{
  "num_hidden_layers": 13,
  "hidden_size": 256,
  "vocab_size": 613,
  "norm_place": "peri",
  "tie_word_embeddings": true,
  "beta1": 0.9,
  "final_lr_fraction": 0.03,
  "doc_mask": true,
  "dataset": "wikipedia_en"
}
MLP neurons of a small language model. Each row is named by its layer, matrix (down: output weights) and neuron, and shows model dimensions 32-127. Each number is 128 + 24 x the weight over its row's rms, rounded and kept within 0 to 255. Numbers have three digits each. A neuron's up and down rows have the sign that makes its largest values positive.
A block is one neuron, or neurons of one layer that tend to fire together. After each block is what it responds to, as a language model described it from the Wikipedia text at the highest values.

L3.down55:131097116090096139117116126166138144130141109129139075122169088106193130163104129123128112142133126138135140134109098088103115177142139111175145144145062106156115129139114112155146154094107164143105143112107082162164161126130122129110116154130111114101135138099151136158130139145123153136
L3.down186:107160104127114142142094138148123148162140109127183149131092118102115161132105069107153122130129122088151127128159132112142171137160173115155112125124141149125097115077146126128159122171130117156099137113129123120136159139150107145124125145140169138130131120117148115143104128171115123203
L3.down219:118100118125117097146121151133135158092123100156134122165155115121100114096127166073121110088128179129135110144144178126106122112124114111114115125142086143129062109139158159114096121118103138128131103119114100135124116148101106133108187081136143141139158115099073117101150137138094106136
L3.down288:156142172134110140100120135154176153103165133097126142103167128141112178124102169143083097129100143135108116118131139106139089152150094164133147134101069164130122109152120157104126158089155143094121117142107120115119162165119111141172121122119150151177182131162153152163130133137152116145
L3.down396:173134100132135084141126115115113113120209123144122098114136110115115156133127116146179136157114146165137135136078136139097102131125135130130119110120129135149076111111139104138089147110164135100137134106131122142125130114128161132097141137161112152144167125120090122135167126116118129109
L3.down506:126129147168111128123102119149103159131108148135142095127161112126109138124130144152143107145115162137149154121144100116133108121130075142120151110121097126156186076124130087099106140135167165116124119122129116075154170142135130130127092123138148153117124153064116139104117118060163154136
L3.down603:139093137102130128119125156094148100119176125097142118072136158159167159088112128096141147148152107108169152088149109126157163112104114093106107136129141157143083153136101111141161120113151119147144122130162123127135119136132094127124052165121141151166106136147128128114171130113097152152
L3.down665:082134111148068134174136092134135174148101121135089148168133104104144124074132087130144127102116111108133107171159093127078134122126110164117161146141125135150155129144135137080141121107145147124142051127127128124086096170128125118137094143087121115142166144154143154147105129063111129126
Description: Mid-word split fragments

L3.down83:103093081130160146140177115136172121166074148109098106098144092128147110092163121136134127146206121165112158154142122133088100119123098125134135165123109108121114134082109159163099077089104129134145125153128121166134113136144113104141147159161128132125128141129121130111107141127074141123
L3.down176:105168135127099140116149155061124112175129138125077117154145138125136132155132159135087134090109098113107083157134122122152153162096121138152134177143145128124156127137072139180150100146147131122119136118103141106152150113161103122107143094113087109108157135085104123128118084167162097110
L3.down419:100124124172083109158152139124140130123114136133089127121116155134146166143119122098107129135127114116144139131115150133129135133158115154152116102140108125172143179143152121160161119162140113135149092150113131112117109126160150129105156128095129127119128108133085127135151132116084107105
L3.down428:141118127091124112116125139105137137131112162152130140135137116123156079096135134115131136095123104124093096158130115164112094123174161137148119160130093155122137134114120125095127094145140121131121141137065148107125121142105115104152134097136122151127117126172153150091092145084109132130
L3.down618:127141169121106186157130119125091148144106112134110132139138131125150140111135119174114146116065134179133146160142132157102160117094129059111131118111138149145149123124124158138173125112147147118104094143117128129153117137145123122173138168116140138132106142111147152092141121075091119147
L3.down632:127114149093089085075131132146131139124079146116108128150109111132127079093075101155106119146122144145118124195090135174087184122129153114101150131156140142127123171128125137110170130139185115146106102149106141137140132154112072145160160147098155156131118106128100145114133165150088131135
L3.down646:125120148129110129087157084128158116117144122094166106138103088112118144155105128128110138141099137117132127115114152116122123131124137125129095123133110091147111100105121091179128114094141119167160097148133109146149144116144094158086122123114100150103125096136118115177095104105050111120
L3.down651:129117150126111151108144139120156103139146137149145102140120120084124121103154111150179136125122103116122177141127143129120125040109155167120143112129139130136114160125078113163153121135158094145094126131104136135144060124143146112097121129162147148144142066094156131130106119101111124106
Description: Misspelled possessive "its"

L8.down77:130112125144120143107149111175159051171075107132127162160108131123086107182108110159127109157099097184120128121111097152117148094101111130140117123130124123094156123100123139148122120161107147150148095069112130118074119140131124126095082134123094115095151114145160122145154106134120130133
Description: Range and path separators

L8.down389:185098103146057103160128114147090110109140094141072067138143084145152128106124147125105080135139152090148130129090110124146122149172107121121128144137135154115080163130139115084112194127106138110134121095155103110110123152131137104123112127150098125141127158138149140116145134117143124122
Description: Copula, possessive, word endings

L8.down270:130166113117155118143117132184145100129116113127138159121139090154115088147141147135101106098126124173162124074133113143133119106126125134116114127130106141147116104168115112112141171158154113103148170134139178108107116162126118148120126126112173139094089124149117109116156131142152144185
Description: Second piece after word-initial fragment

L3.down130:174090129147103095123096122109150142122112161169130094115137167158113144127152107121124155168173143111114093129122138115159117106157140167116144098123096149136117156153161114158115100127146111112107148107120110131098150102124128111113132219147173133098122140174115150167105149149102126107
L3.down184:129157139147108086133119118142118079092132151176169138148130123125154126169117127114116143105158163125100115167117081145142134104144115194161100096137086114091128129141103120111121100111119142138148123156093143167143187139088158110133093159117097118153119093136109135103126104143125140074
L3.down220:123121129109150134119145094158110146123140103152134125135110123125091132111151093147165120121115181123119081112137078173109149149115094120131101110117157177157089093108128114167131126114127119117112154109152115170118202109133139141094123113144088146139125133128102087123126132125137163121
L3.down318:095162109117144155143128095137095119104178104184135148118123133155138127099153101150108143147145111108091146115140129126094111115116148126141165142097139153154125135106174155166130149118115097143148143150141124127142107170133147096104149174094136095102101079126104139133158159115142132119
L3.down357:142138147120115130121147135103146133118118131142146106190125105105124142122143102117161136151086141173143120076125102110103109156146130182145155111128110099074106113111133137111132138192118169130129122118116142147105124066128122103171172152153156115159112091144113110126164151131126104128
L3.down499:106143105162170138122135119156131147139105134167149142115121104113100099114123116100106146096119136103122135147092139059128149131149091151150107095134131131152175118095118162116145139132106165154131078149167123120134111141134116109146110148188134143125128097136165094147124093144225116151
L3.down611:109134160127135157141130163122156138150076147147103113162131163107147131112140137115174137159184152134130159126144157163140113157143150111105149127122098159109123130112164090134134174140130132145129094120142122129120108129128116118116164098101119106076175108150075141083107134100110121161
L3.down691:086162103145082133105139100103090186166111119136093138130122141131140140128143109090103135124123122107119102107104130142158141123124132086147153127105107134118148155124144121093136109128145074127101136166113130131118126115170162083113136099151144082144112138153120142123101115122111079117
Description: Score dashes, word fragments

L7.down27:133144125136145136115081152085158154101151104139105137128124097143153195083162135144133142117131180092133134132119133136136174090117140147131064099126136134119146147125107133149127148121125168123127146125150125105081114128078130152157135153111114114177124120100134126146154184125131131159
L7.down74:113116135121095113079098121094075153119161157111102154127141138089092100113125130149133115124176133109124149165079097163115125150147124167107129138133149143117100145101138081109131127131150170128170125134178105147109112146116135116114131083138112161136126116146080126142114099176105111092
L7.down89:113118107104108099133128135101083128139168143130124096152085101113123143147111126180117120124138124125162127118130135160099150091145125108129092118159101163153083136119160126201154124157147157111142117075101126106125133129109140148150151076137122127121119099130118136119103113135132131141
L7.down229:144106168117114108102180156115131117139094104105144145111142110089113119123136090153124127164123121048102147094096122107121114122126140179121103115119112107119191148155123111140097089129123128104151141101138190169098148197111128116124133136092099170132132113111141167123112166151167083104
L7.down474:124108131136126125074153125148115120154180138156133080108111087147111106157192148136170119143156095146118094154141130121144141131175133143122122124139135174137133094134167115119157120094119120151106134132132130129128107129140139085146184094145158137157124125145118147158140129130104101181
L7.down492:108149143102062146106117138142128160117117096168111100155089132134135168145131154161142129102165125152158136143129143127145106178121079054148130138160174094139137127144132139092119159136117138155122164150108132121149137138130143140097165115093153143134131082169112118136088139157106130143
L7.down507:127132124119052127111131104117116123127151109129085145158109142104133187130085092113088128142136183169085126136091148148140130125103167134123138178115147146097130094115104106101112128136131168180138145112122156142173131134098133111132159126147149114111091148111128160123118111142133112142
L7.down685:145112130116125125159121125095099153151096144128126123138145142138126140115127153137175162121080141141145123128148135137115165123129152103103104151161162122154130095194154119097124121136094119117167121130152126086127119149125122097151141124155130112122133165140129125144091137122102118122
Description: Section-break markers